python train.py --n_head=9 --init_std_up=0.0833 --schedule="wsd" --decay_shape="pow" --dataset="wikipedia_en"
MLP neurons of a small language model. Each row is named by its layer, matrix (down: output weights) and neuron, and shows model dimensions 0-127. Each number is 128 + 24 x the weight over its row's rms, rounded and kept within 0 to 255. A neuron's up and down rows have the sign that makes its largest values positive.
A block is one neuron, or neurons of one layer that tend to fire together. After each block is what it responds to, as a language model described it from the Wikipedia text at the highest values.

L3.down48 [171 189 113 135 125 140 106 126 130 129 149 143  80 118 123 154 134  97 113 136 121 110 120 110 121 119 133  99  97 117 149  92 111 147 160  98 139 148 117 167  82 105 134 128 141 106 123 110 150 143  97 150 164 138 164 152  73 165 148 112 170 117 196 119 125 115 167 152 139 151 150 113 152 115 100 155 142 188 137 114 179 145 151 110 139 127  88 129 112 170 123 141 131 143  84 125 128 123 117 110 132 139  83 124  45 148 130 144 145 153 147 143 142 155  91 135 107 129 124 141 118 106 132 118 118 104  93 132]
L3.down58 [116 135 115 128 128 144 123 133  78 157 116  75  96  98 120 153 131 109 148 117 153 114  91  85 121 103 104  96 131 112 127 116 105 122 126 129 125 145 119 113 130 157 135 137  93 128 130  98 150 108 110 116  87 140 124 139 120 125 182 136 106 155 152 150 145 154 146 140 180  83 147 109 109 112 132 142 112 132 135 156 126 157 147 149 145 120 125 136 105 111 132 122 137 172 145 104 110 119 134 109  79 143  98 125 134 178 155 129 180 132 115 124 111 162 129 145 131 127 151 144 132 129 145  88 157 100 184 121]
L3.down313 [167 148  86 111 134 152 124 124 137 134 149  99 132 109  93 150 114 116 116 114 128 141  96 125  88 130 133 136 140 132 136 127 138 128 153 149 174 151 127 142 152 156 165 115 146  83 112  70 120 153 116  82 129 146  60 190 102 129 126 149 164 156 125 126 138 127 142 127 149 138 121 110 108 152 149 132 137 155 147 114  95 137 111 117 143 171 110 152 131 134 115 100 149 101  90 149 159 168  93 131  95  91 160  92 147 103 172 113 138 118 120 171 156 125 155 121 115 101 149 106  86 165 119  80 144  78 174 118]
L3.down349 [120  90 129 120 160 145 129 143 139 140 156 115 156 168 132 150 157 158 189 117 119 184  84 125 101 190 121 129 114 132 131 140 136 130 118 123 143 138  72 148 141 126 169 128 136 144 110 111 161 125 116 106 133 140 119  99 172 143 166 113 142 142 115 175 117 107 138 143 115 135 100 118 109 148 129 153 100 139 114 153 150 115 110 140 110 102  94 123 132 112 173 117 121 148  91 117 137 128 148 127 117 111 144 128 148 133 102 134 150 137  91 110 127 153 117 102 140 170 128 141 131 173 144 137 111 141 100 161]
L3.down377 [ 93 120 106 145 148 144 156 111 102 158 115 138  97 123 153 144  91 119 138 120  90 135 122 122 139 131 103 133 150 129 126 142 124  95 109  98 105 128 119 122 152 145 166 160 120 125 120 105 123 114 112 132 102 108 127 112 144 126 122 134 148 136  96 123 183 136 131 117 101 127 107 132 150 134 137 185 160 154 110 132 123 106 113 106 103 147 127 106 130 139 121 158 131 126 107 173 179 147 123 155 106 107 144 135 123 178 113 161 187 170 112 132 106 122 135  87 155 107 130  67 187 134 170  88 102 133 137 138]
L3.down475 [133 150 144 109 130 162 150 130 126 105 137 188  79 131 156 104 135 126 132 118 117 126 162 159 115 115 117 118 118  78 117 101 149 111 146  85 100 104 127  98 127 120 143 112 181 103  70 151 143 108 129 128 149 154 115 117 131 141 154 153 115 124 167 138 172 114 140  93 138 122 130 161  82 158 111 168 110 128 145 107 131 119  87  91 140 148 121 131 129 155 140 106 156 117 132 143 129 123 130 153 114  95 159 138 145 126 151 120 148 119 132 110 203 168 120 150 115 171 108 151 130 164 108 159 162 122 147 134]
L3.down479 [153 131 153  91 140 150 182 147 147  86 143 146 138 142 112 157  80 129 141 139 118 151  99 140 157 156 140  98 132 120 141 123  70  69 168 134 155 126 112 143 133 132 114  80 104  82 180  71 149 134 134 111 185 120 132 106 172 104 119 121 148 138 116 142 102 138 138 151 137 139  77  93 100 154 135 125 131 149 109 107 122  99 172 129 153 146  91 107 131 133 161 111 107 136 180  86 149 131 123 142 130 120 135 149 140 139 122 107 115 171 139 114 112 142 151 145 130 164 133 150 158 168 131 145 117 120 131 132]
L3.down508 [112 105 163 143 118 138 110 104 125 175 136 117 112 162 162 148 102 105 148 131 126 137 159 149  83 119 117 165 121 137 145 141  95 116 153 102 119 112 115 116 130 108 141 170 137  93 139 153 141 117 142 102 134 127 167 180 133 162 148 130 153 150 121 159 130 154 153 120 104  92 174 103  82 122 127 184 142  98 110 123 153 108 132 101 109 128 115 126 145 144 107 121 147 153 120 186 112 140 128 125 153  90 157 108 115 118 133  90  99 118  75 129 124 116  89  91 176 124 113 163 153 202 149 162 113 133 133 147]
Description: Range and column separators. Separators after a number or code, mainly in tables and date spans: pipes after GF or a season, hyphens or dashes in 2013-14, " (" before age.

L5.down331 [ 89 186 125 141 131 139 175 140 130 132 141 142 105 134 103 140 169 140 158 115 104 140 149 122 139 122 121 116  88 185 105  82 187 165 153 159 155 134 110 137 116 142 135 167 130 168  85 154  86 159 168 100 121 153 162 134 160 137 110  93 126 165  83 147 128 127  98 164 135 130  96 142 141 167 112  92 124 105 129 123 149 153 122 112  94 137 145 134 163 126 139 119 112 156 144 111 153 155 130 133 134 133 108 135 106 124 118 149 111 138 137 152 103 147  86 148 151 148 117 117 132 133  99 106 179  73 127 135]
L5.down339 [114 119 109  90 125 133 111 124 155 116 140 161 142 117 152 152 124 111 123 130 128 134 126 107 114 120 130 106  83 118 141  90 128 150 141 158 120 111 141  98 143 128  96 134 156 111 103  92 113 143  67  94  99 134 132 130 159 110  88 131 125  99 184 146 123 158 143 173 131 134  88 122 109 167 127 140 121  92 127 154 131 119 141 159 134 132 156 101 161 142 132 182 111 120 151  87 145 125 105 115 139 162 155 134 117 126 123 119 157 132 152 118 180 131 134 152  89 131 164 135 117 132 108 132 117 110  91 154]
Description: Mid-word hyphens and pieces. Hyphens joining parts of compound names and terms, mostly in lists and tables, such as Governor-General, Mason-Dixon, Jong-hoon, Fisher-Black; also word-internal subword pieces like Teh(sil) and Mils(ap).

L2.down29 [142 154 112 122 141 151 151 132 134  65 116 166 124 139 148 139 139 145 115 141 112 161 165 129 144 159 136 145 135 165 179 129 142 107 128 130 153 123 135 130 145 150 105 132 107 116 118 122 150  74 122 121 141 153 134 136 142 120 110 104  91 167  90 135 121  93 127 109 166  88 120 181 127 123 128 109 118 113  85 142 138 150 133 127 160 117 125 105 143 137 141 127 114  77 130 153 120 115 104 123  85 135 130 123 133 157 163  86 158 138 126  94 164 127 123 104 119  63 121 131 138 186 104 112 118 123 115 149]
L2.down102 [141 166 132 139 122 169 138 134 104 115 123 120 116  91 102 161 116 144 144 149 132 114 143 144 146 118 106 106 122 121 167 138 109 160  95 135 163 130 126 123 130 144 146  87 142 146  96 109  94 104  94 129 100 141 140 141  80 140 110 157 120 178  94 116 158  76 111 135 110  78 104 155 116 106  98 119 121 164 157 142 135 102 137 128 156 118 145 136 125 102 108 119 132 140 160 118  72  85 111 141 131 160  96 117  83 156 119 128 125  64 152 136 153  59 120 134 144 116 127 136 102  89 106 134  90 141 148 129]
L2.down356 [ 98 146 101 100 133 178 133  99 151 118 125 135 135  69 105 133 132 151 126 114 123 138 144 151 137 114 117  80  86 178 150 116  79 163 109 136 159 137 140 140 162 132 122 147 182 165 101 117 142 117 126 124 115 143 159 110 144  85 105  53 146 127 114 133  95 137 128  90 107  94 119 146 124 163 113 125 119 109 113 152 121 121  85 104 145 128 132 112 138 125 118 117 122  98 135 151 128 146 122 147 106 162 169 121 128 121 130  82 122 128 121 121 135 130 154 119 126 121  50 123  95 216 136 138 123 102 120 154]
L2.down461 [ 98 129 114 145 125 138 139 169 121 138 165 128 130  87 102 111 107 134 162 134  83 162 124 142 168 138 141 107 101 141 194 141 137 131  85 108  91 120 160  96  75 140 160 134 164 150 132 131 154 148 164 156 104  85 128 111  91 158 124 105 139 134 148 104 108 109 136  87 103 130 161 128 142 149 150 121 157 101 126 108  83 130 118 119 183 137  69 136 128 117 116 143  97 148 156 123 121 136 116  99 122 155 141  99 114 130 129 103 117 148 117 115 158 110 156 117 141 110 123  94 112 177 104 134 140 118 143 137]
Description: Section heading closers. Closing == or === markers ending Wikipedia section headings such as "==Personal life==", "===EPs===" and "==Career==", plus some line breaks just after prose.

L5.down9 [137 150 133 135 146 121 146 118 104 106 134 152 126 138 102 145  90 128 107 152 147 118 108 151 150 114 153 164  75 127 143 111  91 114 156 126 119 168  94 133 129 105 161 128 135 191 129 144 114 160  86  92 153  96 122 106 157  83  98 126 182 119 131 126 142 143 148 153 150 135 178 145 122 116  99 133 148 131  81 117 129 114 130 128 147 137 123 136 150 143 100 101 138 115 122 126 128 112 111 114 137  99 145 123  95 145 158 148 122 139 107 159 155 101 114 156 131 180 118 108  69 138  98  97 187  98 146 156]
L5.down146 [124 141 146 125  77 161 115 127 128 118 148 145 133 126  61 131 127 155 108  80 151 125  64 140 139 107 162 133 130 125 144 100 100 100  97 149 119 150 126 114 117 104 112 133 112 136 126 131 128 134 156 127 143 150 126 135 144 126 112 115 142 114 149  98  92 130 138 118 111 149 146 114 149 157 131 119 117 109 141 160 172 111 178  88 171 148 123 154 151 147 157 130 133 140 188 126 129  97 101 110 177 132 145 160 119 122 129 147 106 138 143 184 168 135 129 137 131 129  98 108 135 135 145 118 120 149  95 124]
Description: Compound-word hyphens. Hyphens and dashes joining parts of compounds or ranges, such as world-wide, mid-size, 1979–1983, plus some mid-word pieces like rec-ip-ient and U.S.

L3.down197 [133 117 162 132 133 173  94 144 152 151 136 150 109 110  65 160 148 148 109 123 135 120 133 132 115 124 124 150 117 138 150  94 108 137  99 145 132 119  90 138 112 127 135 113 124 129 133 102 130 112 106 172 144 147 152 119 144 101 147 144  99  99 109  94 126 102 111 118 137 147 169 125 121 128  79 105 103 179 156 123  82  58  80 131 115 140 113 113 128 113 108 137 140 113 125  93  90 128 131  97 123 114 126  83 121 120 128 132 105 180 120 164 128  87 102 147 112 176 124 176 139 136 154 123 136 111 147 122]
L3.down217 [141 129 106 105 111  97 151 128 121  60  99 117 136 155 139 120 153 125 149 115 106 120 124  72 120  92 133 140 134 107 163 122 129 145 115 120 165 117 140 169 181 103 136 131  98 117  82 124  92 128 146 166 136  84 166 138 114 104 134 188 150 122 167 103 149 114 130 113 110 155 152 112 115 160 142 178 146 140 138 121  98 122 115 153 115 114 132 126  91 105 134 132 120 109 151 115 122 126 106 150 124 131  94 141 127 116 112 122 127 133 104 155 111 145 111 172 111 116 111 110 133 159 100 202 101 100 105 127]
L3.down248 [ 96 108 134  85 135 153 139 135 119 168 147 106  93 107 142 150  89 139 151 119 152 100 143 134 125 135 135 165 161 128 153 105 110 128 124 146 123 120 104  87 107 102 114 118 106 136 126 135 120 103 119 127 150 158 123 128 136 156  82 137 112 130 166 127 120 123 119 121 116 117 109 102 127 119 138 150 133 103 111 112 171 125 110 102 107  90 183  71 182 137 136 146 121 160 157 123 124 141 165  87 113 132 115  71 110 128 139 117 170  92 104 110 127 143 113 163 157 129 143 111 128 174 125 122 121 144 122 154]
L3.down269 [157 155  94 134 121 145 167 125 123 114 169 139 109 150 156 131 115 114 150  89 124 137 131 134 145 108 113 154 163 101  84 124 177  79 134 102  92 127 124 124 104 102 154 116 124 109 125 123 125 169 119 111 107 120 137 142 116 166 130 151 155 140 130 174 145 107 151 129 101 173 113 138 157 109 140 133 104 186 110 122 138 119  88  62 145 123 139 141 122 122 129  86 117 181 157 124 142  83 110  99 100  50 123 135 108 156 134 134 113 167 134 120 140 154 138 146 136 126  94 133 154  99 150 135 111 134 133 143]
L3.down270 [152 116 136  92 109  91 158 187 153  85 140 147 156 116 136 110 103 136 145  98 119 138 123 150 143 117 115  87 135 119 141 130 118  70 161 107 134 106 179 167 120  94 124 146 125 170 125 138 136 106 129 144 131 116 106 119 156 110 100 129  68 118 119 101 169 130 113 136 121 153 122 149 173 147 134 125 156  55 126 112 118 172 102 124 130 110 154 109 148 121 118 143  76  97 164 178 109 131 154 121 161 128  81 163 130 122  93 145 171 158 145 160 152 124 171 126 131 139 122 123 116 128 133 145 184 133 116 145]
L3.down273 [116 146 133 111 118 132 110 206 169 119 148  98 124 104  87  79 157 151 129  93 144 147 138 105 125 130 116 180 154 152  87  98 154  77 151 109 106 114 111 136 127 141 154 130 144 119 130 140 125 109 109 116 160 107 159 145 105 124 105 167 124 101 150 123 128 130 140 156 105 152 148  96 152 165 157 142 126  90 131 127 115 171  68 142 130 122 153 143 109 138 151 123 119 151 130 115 150 158 127 129 134 128 135 133 163 109 113 107 124 141 136 141 116 125 115 132  87 165 114 137 112 138 118 177  93 117 158  95]
L3.down439 [162 111 104 116  99  85 117 100 112 119 109 106 112 146 165 150 116  92 116 156 161  87  98 101 132 109 169 162 102 162 132 151 110 104 129 167 103 142 131 135 145 132 104  85 106 124  95 116 129 137 105 133 104 105 175 136 129 138 119 139 106  98  95 165 145 154 121 178 134 119 167 138 146 109 162 161 151 123 114 105  99 109  76 126 130 129  97 172 139 137 109 147 140 150  99 145  76 141 150 134 127 121 100 104  91 131 102 110 100 132 180 158 100 127 123 121 123 102 110 181 101  92 174 115 124 138 141 128]
L3.down467 [129 134 135 121 120 167  95 161 132 119 156 112 111 129 129 129 147  98 140 122 189 129 160 123 106  85 137 171 124 150  90 149 110 101 155 149 185  96  87 144 135 128 151 153 102 138 128 109 112 131 109 146 115 116 140 139 156 131 148 124 136 121 107 153 109 121  96 169 139 176 120  93 152 139 120 114 103  98 183 129 122 154 122 139  67 125 109  96  85 146 111 105 162 109 108  92 147 179 141 127 101 157 139 131 115 131 144  85 158 128 113 114 148 138  91 183 127 151 156 130  91 138 139 143 127 113 136 110]
Description: Hyphens inside compounds. Fires on the hyphen joining parts of compound words and double names, e.g. steel-based, cross-country, Mohammad-Javad, also some score dashes (6-1).

L2.down45 [100 112 111 118 120  87 133  71  71 124 130 166 118 129 109 144 120  81 128  93 117 118 137  96 108  59 110 146  80 155 125 135 116 105 122 103 123 150 150 134 119 147  95 133  94 161 102 150  78 181 103 120 132 164 157 117 106 144 143 152 170 120 136 133 151 100 143  88 127 127 138 115 126  88 123 111 170 141 141 157 109 164 129 141 136 135 139 153 164 108 142 115 133 114  89 138 121 133 117 117 152 115 128 122  95 105 125 130 115 114 169 100 133 129 136 130 177 140 102 112 145 124 141 115 156 126  79 153]
L2.down266 [ 90 142  90 145 103  97 137 136 125  96 114 156 174 142 145 134 144 135  99 101 105 116 142  91 151 131 158 153 145 148  94 122 141  78 129 136  81 146 166 156 173 144  86 115 108 148 105 136 151 117 146 130 145 179 150 147 135 174  97 138 120 150 141 156 101  89 130 154 141 118 153 148 159  94 104  86 116 116 119 135 186 166 130 122  97 129  86 109 178 100 124 129 135 145 146 150  72 149  99 118 135 160 173 124 126 125  98 125 107 123 133 155 102 151 107 116 146  94 150 151 161 137 171 148 167 134 124 110]
L2.down295 [101 142 106 123 104 109 164 128  88 147 150 108  82 133 137  96 109 125 162 129 102 104 111 127 177 136 123 103  97  89 116 127 123 180  93 136 141 173 100 116 134 145 117  76 109 115 167  94 116 101 130 116 125 149 140 192 106 136 126 126 142 122 148 104 166 131 129 104 115 106 126 131 140  98  88 124  91 161  73  77 133 122 135 113 151  98 138 128  94 182 159 129 135 147 131 111 113 144 126 130 118 110 140 153 124 122 123 157 123 144 152 143 128 140 122 144 133 149 110 152 146 101 118 134 134 108 135 149]
L2.down335 [141 124 125 111 131 112 128 147 112 101 126 153  95 144 115 123 128 121 109  97 173 128 124 152 146  95 175 139 148  95 134  98 125 119 100 124 147 121 112 125 162 123 155 170 130 157 114 127 104 117 140 138 154 155 141 112  79  96 119 130 137  98 102 111  90 133 138 168 128 118 120 137 119 138 128 121 115 104 138 143 115 102 120  79 111 147 119 122 143 130 161 133 164 153 142 138 166  95 111 110 143 117 171 147  74 166 143 133  81 102 153 158 123  78 125  76 155 183 109 118 128 107 137 100 136 126 140 152]
Description: Second word-piece fragments. Second word-piece inside a word split after a short first piece like k, w, b, sk, such as k-id-napped, w-ant, bl-ues.

L2.down101 [ 91 161 126  77 164  71 124 112 135 154 118 113 140 149 144 100 145 129 145 133 132 171 140 133 118 128 100 147  99 162 114  75 106  84 134  84 159 131 112  93 143 140 157 119 128 127 205 103 131 112 168 119 114 139  90 112 125 126 130 107  97  95  95 115  88 151 102 178 124 140 117 171 159 165 137 116 154 104 124 119  95 150 114 108 159 128 119 162 111 151 120 117 151 106 127 126 151 136 154 131 121 119 122 155 159 164 158 147 111 163 146 131 131 133 166 118 133 138 148 155 111 156 111 138 118  93 136  93]
L2.down272 [ 98 139 113 133 126 151 141 141 175  90 131  98 135 139 129 136 116 129 119 156 107 160  92 168 146 116 127 152 123 131 100 150 137  98 134 124 142 165  78 138 136 104 118 127 180 106 144 148 143 137 155  98 151 150 109 154 127 126 140 131 135 114 127 116 113 130  99 178 139 129 153 123 156 142 128 146 126 152 153 104 102 128 150 128 187 105 103 118 101 179 160 121 129 112 147 114 102 123 101  83 147 135 132  58  88 146 139 198 124 103 113 110 105  72 128 126  84 120 145 123  97 162 120 134 146 118 107 138]
L2.down375 [126 110  97 151 147 160 109 110 110 125 134 132 115 169 139 117 143 179 161 123 124 163 123 123 107 115 137 133  90 138 131 139  85 109 155 137  93 116 126 158 139 139 133 144 123 131 131 121 107 135 128 105 147  81 162 105  93 120 102 136 149 159 111 112  97 155 145 127 112 115 105  86 148 121 136 141 128 167  92 121 139  87 166 106 120 110 116 105 158  97 115 130  65 133 111 154 111 133 166 121 130 152 162 120 125 131 157  93 134 159  83 139 128 131  79 111 132 116 131 153 164 136 120 113 115 130 120 112]
L2.down505 [125  60 146 102  99 120 118 143 139 100  87  88  99 181 166 148 140 107 150 132 174 110 119  84 127  94 128 138 134 127 138 160 125 101 140 192 126 106 115 120 152 125 169 130 147 146 125 141 119 105 135 139 122 129 158 158 158 114 152 120  91 132 141 120 123 182 111 124 176 184 179 127 130 139 127 142 131 106  93 139 109 141 123 135 136 136 125  94 127 141 136 124 153  97 122 141 144 178 123 141 123 120 138 128  84 136 120  90 162 146 100 133 126 111 113 117  85  92 131 164 143 157 157 137 137 118 100 170]
Description: U.S. and nationality terms. Final token of country or nationality names, mainly the period closing "U.S." and "States" in "United States", also demonym endings like Prussian, Iranian, French.

L3.down135 [158 131 131  86  97 109  85 123 134 171 135 133 104 129 146 110 142 143 169 123  95 129 130 127 152 145 113 117  95 155 118 159 137 132 108 168 128 115 126 103  89  96  60 145 122 152 118 114 160 102 160 150 111  92 185 143 156 151 121 162 145 163 156 109 125 121 141 158 125 152 104 160 138  63 112 135 157 130 122 138 113  80 146 154 104 159 105 134 111 123 101 102 135 137 185 144 120 120 157 137  95 126 124 168 112 122 100  92 133 152 165 126 136 112 139  84 120 128 119 135 116 133 157 100  96 156 111 144]
L3.down141 [125 150 133 121 115 115 168 116 151 120 183 143  88 196 122 132 114 139 116 134  58 105  89  88 168  88 109 115 148 186 123 159 119 133 132 179 112 119 117 163 153 151 105 180 125 108 136 151 133 136 121 110 145 129 110 118 132 103 156 129 111 124 122 145  74 119 121 124 147  98 104 104  97  94 140 112 153 109 138 114 107 112 169 124  83 121 112 143 129 138 176 126 140 117 141 137 141 125 138 124 143 169 175 114 143 122 148  91 146 160 113 134 118 152 118 143 161 133 107  83 139 182 117  88 118 120 154 139]
L3.down213 [196  94  95 137 165 150 148 123 127 121 134 121  79  96 152 122 158 142 120 111 129 130 138 154 116 167 128 135 111 137 130 124 135 129 163 134 143 160 122 179 126 149 100  99 132  95 103 171 129 168 134 109 154 114 126 113 186 154  85 130 139 117 145 128 133 123 117 113 144 107  98 143 121  94 111 110 146 199 142 147 133 139 140  86 125 115 128 132 141  84 125 110 132 132 164 100 114 106 118 125 137 117 151 183 126 114 148 102 114 163 143  83 127 136 173 145 142 103 163 166 133 147 151 112 141 129 110 130]
L3.down230 [122 122 104 102 115 156 146 119 147 175 114  80 135 162 116 123 125 184 117 156  77 141 106 139 123 112  91 106 102 143 124 127 126 161 142 159 142 163 116 132 126 114 140 134 100 109 115  98  97 109  86  72 106 130 119 124  95 128  94 131 161 176 161 117 124 126  84 104 217 124 133 138 144 144  88 111 156 154 172 129 133 104 135 103 143 166 123 123 141 129 136 121 109 104 112 118 128 128 105 144 100 146 139 130 155 112 117 120 109 135 158 131 152 136 170 140 163 134 136 122 137 110 103 158 158 109 120  84]
L3.down297 [151 175 122 115 111 125 153 165 145 165  88 131 147 133 132 100 131 149 119 166 159 142 129 141 119 167 100 142 119 114 141 157  93  81 172 175 132 160 128 127 127  90 101 101 111 123  97  88 108 116 136 104 118 162 137 161 129 156  64 131 132 120 101  96 104  77 131 103 152 141 100 147 144 129 128 129 110 152 170 141 151 164 158 134 141 108 138 142 126 110 158 127 129 135 136 141 117 106 132 143 108 140 138 123  72  98 101 108 136 172  83 108 178 124 148 113 100 124 116  96 147 132 122 135 122 147  93 145]
L3.down390 [119 128 123 116 123 121 155 128  88  99 113  75 161 102  97 171 147 118 105 137 113 131 118  98 221 108 137  97 104 100 107  85 121 142 147 119 139 116 128  98 132 130 125 154 131 138 145 169 103 140 115 130 135 119  78  98 137 133 124 163 161 144 128 150 143  92 139 128 134 143 129 148  97 125 157 150 114 126 134 128 159 116 128 135  69 115 126 123 164 125 125 134 102 173  99 142 176  74 130  88 168 147 124 124 153 114 125 135 146  80 136 135 136 174 116 114 118  92 144 146 138 141 149 139 120 115 126 156]
L3.down401 [118 156  95  91 163  83 129 134 124 121 132 133 125  99 130 120 156  90 125 121 163 166 106 140 114  82 100 144  80 113 121 142 111  96 133 110 145 149 101 118 106 128 168  77 148 145 122 122 133 114 101 143 177 161  98 172 112 108 143 169 135 154 100 108 167 117 112 130 143 143 159 110 121 132 153  90  91 161 138 112 124  83 129 125 119 125 119 140 137 144 142 133 117 137 154 109 124 130 134 125 170 107 131 121 125 116 173 118 128 162 156 146 107 166 124 131 134 155  71 203 159 101 142 130 182 143 103 151]
L3.down403 [121 104 156 130 125 112 136 101 131 140 113 102 116 124 134 162 120 142 159 102 101 148 102  87 149 138 149 109 111  97 114 137 102  92 148 178 145 107 103 139 121 146 142 176 129 138 213 145  82 154 148 139  86  87 126 125 127 107 108 135 133 116 119  93 116 124 125  83 141 115 135  98 119 117 140 145 135 128 148  75 146 108 131  99 143  87 118 133 164 104  85 133 125 143 125 188 125 134 157 151 148 141 138 139 140 117 123 122 141 160 130 121 134  71  96 131 134 120 114  99 107 176 147 147 145 133  72 163]
Description: List-introducing colons. Colons ending a sentence that announces an upcoming list or set, such as two engines:, three parts:, the following texts:; more weakly, table pipes and section headers.